Weights of a small transformer language model: a variant of Muon for these matrices.
MLP neurons of a small language model. Each row is named by its layer, matrix (down: output weights) and neuron, and shows model dimensions 352-543. Each number is 128 + 24 x the weight over its row's rms, rounded and kept within 0 to 255. Numbers have three digits each.
After each neuron's rows, "fires before" lists the tokens most often just after its 100 highest values on Wikipedia text that the model never trained on. A number after a token or word is its count.

L6.down2797:125114108117083134109113108109142098112106110156095148114095117118111084132159130133123130160086162110144091156132129093149140119183123166140101120172095115122080125110125126122103149139102131131076126162136133099094106119094130124070103121150149104142122141130154096090187123116109178103150127144102123143117112160129130113143091150139169147138111131185161106128076128107126145123163118137124147109132109099091128131092109099151151135143148166132073122122152123135119149126118150114077143130138174159129139131121116130110131148127099111136087117146085117131116167114149104133
fires before: ", " 58, "1" 13, "2" 5

L6.down72:111127096121108093103164147074136152093167137099163131096164114133125103119122154144122134122125120112151112118123125091102121132093129128131129148154154095154092116153119106171168108123152123173157140145139135093112130133160145116150143113149140125105090131126095134112091158098128137075083116135092123145135141138118129099094137125091151125119113072110133095164105123141107131106116169113150129138123113092112100167163123116134120123144099135114129132161132126087101141159079132128120128115126076126130147101166162131115170149066102082139101110129087136143091118092134153133
fires before: ", " 35, "1" 9, " " 7, "2" 6

L6.down1957:149132127160137150149157166113136119100150124146151156117118164139099101143128125146141118134131151125143154128128082122123134111123135153111149116123153143097108145094128146126128154123092132110119138147084110148162128094088132119126132114116108164115151150106125157110103128134120084119119113145126112149091132143131084111080098147140107132120137154133112137103137124113141163110150073164116114121128069136127140093165105105156112101103133150095168093172152118129128150095137172105121115105117116116194102147125158124130121099178118127100135120143163138120119168138137107121
fires before: "\n" 60, " Conn" 8, "\n\n" 6, " The" 6, " at" 4

L6.down354:122135166129162106134133141111126094149118135133115137114146147110142140096085114129112113101174119167106121132127123063146149133114127131137094137124113094158116136145109144116127143120133119122123128104109141146134163070147160138131088175133154113193190160085155100146122156156149103132105160143110128146143139144129143143163124103115136147147123154152122132145108119118106143152131103108130145144134103134089163144125134137054157137140157130115130113176121132095137105152126139103160141176140124143135138091124139102125133104140135135111145128124167119107134106115163079117
fires before: "\n\n" 52

L6.down2529:119144118126124110148125141149082145157143132143100120114128164130104127154142136130159103105097138131125061110156126119057084117112153146086115095144128127119128105076069158137168121118115111163128080122134125134118126165153150134106110111135127136139133114109093081107113156143131175141080117117121095135122123102137178147093119184125148152139131130114122121157085139128134119121104167134106101175088178116108126118130085072119157088113149187138154117110129068143129121121099114093105141089105157138124155153162133168131137116144135121121134121171179162097168144120148123188
fires before: " | " 29, "°" 12, "–" 9, "988" 6, " Division" 5

L6.down2589:098137110126103106068163113106101080095129114090128102107083130111119135147109169144125100138152131114163118144127127141103113132168118134130124117140114121159093136117132087142133114115112125148113161105121146135136118144178135118112133074135137130097127132075116137105126092132072095107135110108165109123136131111109135123143150122157152131150182109124081145134119128082102137135150125156113086195104096193135142131132104125091140120111135115153104131131132101175150137148105146112162136081117141104123148153175164108115131113128157130119105143136122162125145178135167109106
fires before: "–" 64, " | " 13, " | B" 6, ":" 4

L6.down792:143149135132136113085159149124111109147153081137133161121167168109140106144115122073125127124162158103147138136152136121098118119167142147151127134106115145135139103128119125101085077108086113147153116131140117153085123182079109101143124126168107197111126121144140110135086106167105074144098084111067120139141171129100160127135169122140133132153142104159113111137151138159096111132147174087144109107137113148102119121122134094142148097128144120120137147118119148176163135114167141100112087141139148115131110119163132128106166126125132155149120115087128096085138083134113155148
fires before: "|---|---|---|---|" 18, "|---|---|---|---|---|" 15, "." 9, "| " 8, "|---|---|" 7, "|---|---|---|---|---|---|" 5

L6.down1992:161141164129138096135172100160107132150107123131158103146130140139112135121131133100141142069092100093138120141155156156102165100114098161145105079139144145125110126140133103110112091114126114117136139158130059125111122136130149104140137099082164116154163130133143108139131116091146165179139128116137101164157135124137124075102176112122100118119166184155106108107163117142142147137077120146136152162138120136171125119145150079132124129131161113159112139154112100148177106104122123099115127105109110100144114113154141141145144134105128112068118087102161144124103153119107185186
fires before: " R" 17, "2" 13, "l" 12, " V" 10, "j" 9, "ran" 7

L6.down583:133131094119137119194120148144152136137116141121144176115125145139103141121159106093110121101124114149117113090132157087129153109108114129119105080125181113098116130146108104155127117110133160124138150159131130103142160137146155079091141130107148107125155127097143167117131139157073115115146092136094082155161168156103114112117060111128155131099115101120128113086168130118149104075122117126098134128125130146158117111112102122097125128157114081146132135136127127110136170113101148151107116119131164144123159148141143107152104152168109135104147071128171096184144125121139060134
fires before: "\n" 47, "ating" 4, "ator" 4

L6.down275:161155118123109127117158141104120120152139147167156160105129106141158125144114110143121127159140108110125110124122144083103135124163081098137100141125109131132172121137146128128118089107147174119127108121124129118113146161125117180127100162140111125119090136107090096111152108112131132151095165107110093118140098146105136132053070150103113136151117133143156104124083132150101151079157126142151115105153151159108140128095118084124108106139151112139111118149101104163113130150164081156076116100129160116094150143123129150151140135124138114131125110104117082162169074149125119112
fires before: "\n" 25, "|---|---|---|---|" 13, "|---|---|---|---|---|" 8, " |" 7, "| " 7

L6.down252:079161127136131131146136133093075139093153127139139121146106154141107144117098146111104125148139115092159102124101134109130154117127140133138144131116162137151120123138132094089144113124138183127124168168095156103154130208148116136151124170128115097085142146121148116076164164101091136129139123140149082156146127109118187111134150093118069139164120160120139114168074152092113167128143188128094083164153125093167124049112131154128080134134106150116101126137153145116150143126166115100128138117118144107132121118080130169095155148133126131114156102163113108126102117124119122121
fires before: "1" 20, "2" 12, "#" 8, "00" 6, ":" 6

L6.down236:162124130162147092139145122147132107156145108160139121082151124104155127132125184113162146136100093111132140096126147130147087121146098174098126151116116115143137091113151137162118116128157164125121083127139132114098136130129109126101105131168097139133122145114107138109134106134172167198129079168086136143073107149186124116090135109131157125153193083099129116146093151144122133135160095115135165149143194145101132128168125132105104123135055092172146140131139159134142151128129137174130117093122135134128096097133138155101121095127150146171193158143138117113154141164151140147
fires before: "\n" 29, " |" 9, " to" 6, " f" 5, "r" 4

L6.down1694:128131155145179105120106157125105133144124099116135139132085129114160113123127128115102122119106107160135144143130135136120111097142124156116147148110153113134123105154074110124119126150098083135082143109149135120099152114118138124133104147157133142133145163093133112148130136134163131140132161126147097096146149162138148161102139208138132141101134105112163128173145097143138153110109092150136128100113084091168184159123090101096096140102134108125139138168150077120174111151145128085143121111137122107147109166124118167160120153121083150126134123141107151112113107125131127099
fires before: "\n" 44, "\n\n" 41

L6.down91:144113151120128157112140093131139126135071129119104117101139171149122111123138124131126128097183139118132157119103156114131108137127101114144137145114166106132137132093139115124131132136143155132100120115103101154127119118138104146130111079142127156135099145074117106090131111132107165147136140116163095131147122146112060139123139104140136146097159178124141132090094094137142120103120150156144104123120086114149114129115153128124159115095141147135124090136148109130099163121100133095120122127112105144156154143154102144094125116140143126149121094105110140110114124163141138156
fires before: "\n" 39, " City" 4, " Im" 4, " Location" 4

L6.down189:152116162124141095105072147154143150133093154143140117117182162136073133122121139120134112134115126089114138123123141127061134120095134128123133122111130135115143141109098117127130130127111135137109143151150092140108148128124162139105113110137122127143095086091095130147190170136167148120144139140127126080128143102127124135122130152143129123122121091086124111130104143128120137083121150164155081159118147143146134133121094110150119106127137118141165121102132079131150152097133159120106146076107153088178118155154148133154166109154140117088127092105163139116137149158131127138
fires before: " m" 22, " Championships" 8, "2" 7, "400" 6, "inals" 4, "02" 4

L6.down1903:122106143115111100140078114138099143084154116149109142105103103127059142122140109123121124104150162163116145118121142136122130090137139145069152168179122148114106105165145117117145111111156081133122085120135112101144170146133165134121142143142120145078102131115125068173113164161110165176122116153154122104181145067078153172155132156121123136084129115134068134141166135121140127128130119120126143142144119082114125097118101152112104143153088119114120086093124170143166127119116120140179162137136091150135114139115140136127096130132118149102141111128138155168094150141177148116
fires before: "| " 28, "\n" 16, " |" 11, "|---|---|---|---" 10, "|" 6, "." 5

L6.down2288:145086139129103151110129118154145102101119116111091088147143145094136134104147094138143129134177169139129109142150149136085162155151139103116106120149150082142146075147135115147123134122117115131086133121180123160081137155152121153106134144134094113134114138118111131077118124183102140139171169150095085128117103076106122144151117124167126134130113103128127131158174125139158135176148113144092154151131087140114117161157081132121130092088094116144140104150132077134157126146111135170116167151115109155106131153144124122116137169115113147069158113136107137148111126138128104130
fires before: "1" 42, "." 23, "2" 14

L6.down1738:114119137159165114088131109098107155177153117119110138160118117118147115092158095148126110124136134115139117108150125105168124157089081120153092139146085117127124113138142133141145095127146122127137119085107165133107181101079140136130142105101123133118151125094144126128148198119094090117127107146133131102095119075164120137119129139136111145144105106131100131129090143111163177142151116127128129130124151112170101130109116110130156142131118156137171185162125108084143132129121107154076117096114124125153114128114117096124126083076079134118172128170143095125112125179106150111
fires before: "\n" 29, "\n\n" 17, "o" 8, " |" 7, " | GA" 4

L6.down983:098153123115131088095111109110098136103114125123136132130159116111142104135146155124127101084173157151110118115155136100152116138098147148098078122131141083135123133077137138112095141130120177135154099103147084167152143141167127126144134112133095104090132121064100145119129122116153078099152165109142157137110111135111118138130089183139161126111139137142106135197100096197127114101183120134125117208131165122143107132087126122135135129128131105137115131099105131130092117127110102134087136089126147149168140145138126121160105143162135147111160115126092098113142178112137086109
fires before: ") | " 30, ") |" 22, " | " 7, " |" 4

L6.down2814:133131134091125150174176139139136106108154150096129148147085159167097107145132112110153102126147123166115137107119098135122113139109120161120133132163100160167162116147128137140117101114112148150088196171135118121123128121145131132163149159105138087125131103096137129132137137146118135085111115100132176105117202107136126117099095192120145176095117138156154146120090132124149144143115166108140152140112167141129146089092165100129135091130131113113148104121156101119145152237170115154142090163136152131114106151126115110121082190084141135107097136127126157114110107153116090094
fires before: "aph" 24, "ass" 7, "ave" 7, "ig" 6, "av" 5, "ö" 4

L6.down2196:142120120143121075112160144109100114132111146145107112123147120146106178144127132141157124123084133105105106130165159134082170155121107152150132107130114099122131099100115119125130158102109118117131128113193090127094142146109110078135093126129138119125124148123144126154087146138151118122159163152090119121106098121135142128098143155108137149112115127149107148152127117103125158130139133098171068141167176127116117124133092118109133110130133131155152107121118123106152116092147112130157128076129093071144096173141094181178142064131142113150118081162151137146104185121114090155
fires before: "2" 73

L6.down817:135127147093152122122167126129140083099107073125103130185168156103123096143114107101115100115132149170109152124109112116151142134091159119123166113135067135107129101110171105175115145103128112139161118128119134135131174133120091144137161106133135097104119155097099120042099134104122145099119105080164156115100172122122140096160133150159194156081105177158098147148145119114100152140143127118130127109119100149092184110135110102084124127141126109126104135109164117128134133168153135101122085168112118124131096088127068113149123126138141155111132132131174163119136130135137112074
fires before: "aph" 37, "ave" 6, "ass" 5, "av" 4, "and" 4, "oup" 4

L6.down604:155160133157157126132096161134159105106072176121130131111132091173120141110122113085151129166134129140103134139117161123131080115119132112086099144161115081108111122136137120103116099151118137143112130078125093119138154130133165138137115158159123132142123179119145148165128124133141110132140125125123076094123096130127161118112090077147136119193139099137138076101130125106135122094164126081145126112071098146137176120121098070148063160123107124143098130134154144105111148128142139125097123120113160113162114150114121093103101135174146106134122104118133143152139131146131143163
fires before: "\n" 27, " |" 22, "L" 6

L6.down1631:155175129109107177118121112152114158117112102155157080132175090138147127147103111129154181155157141175152119121114183087171095161142128121122136179151143151114128107107120131148128196115135092134121125146143108143135119107124095113086166129128158129107131122139103142099110104096114139127132103145076173119141126126101134144122118113087153147152113178088159110170094050111172157153121137138130138139097126151120129114153104125106173136160149105120132098138105141110157125127127140137154141124096129134148127139104072144091128139130100100087101135128081173095150144163104111136
fires before: "\n\n" 49, " have" 4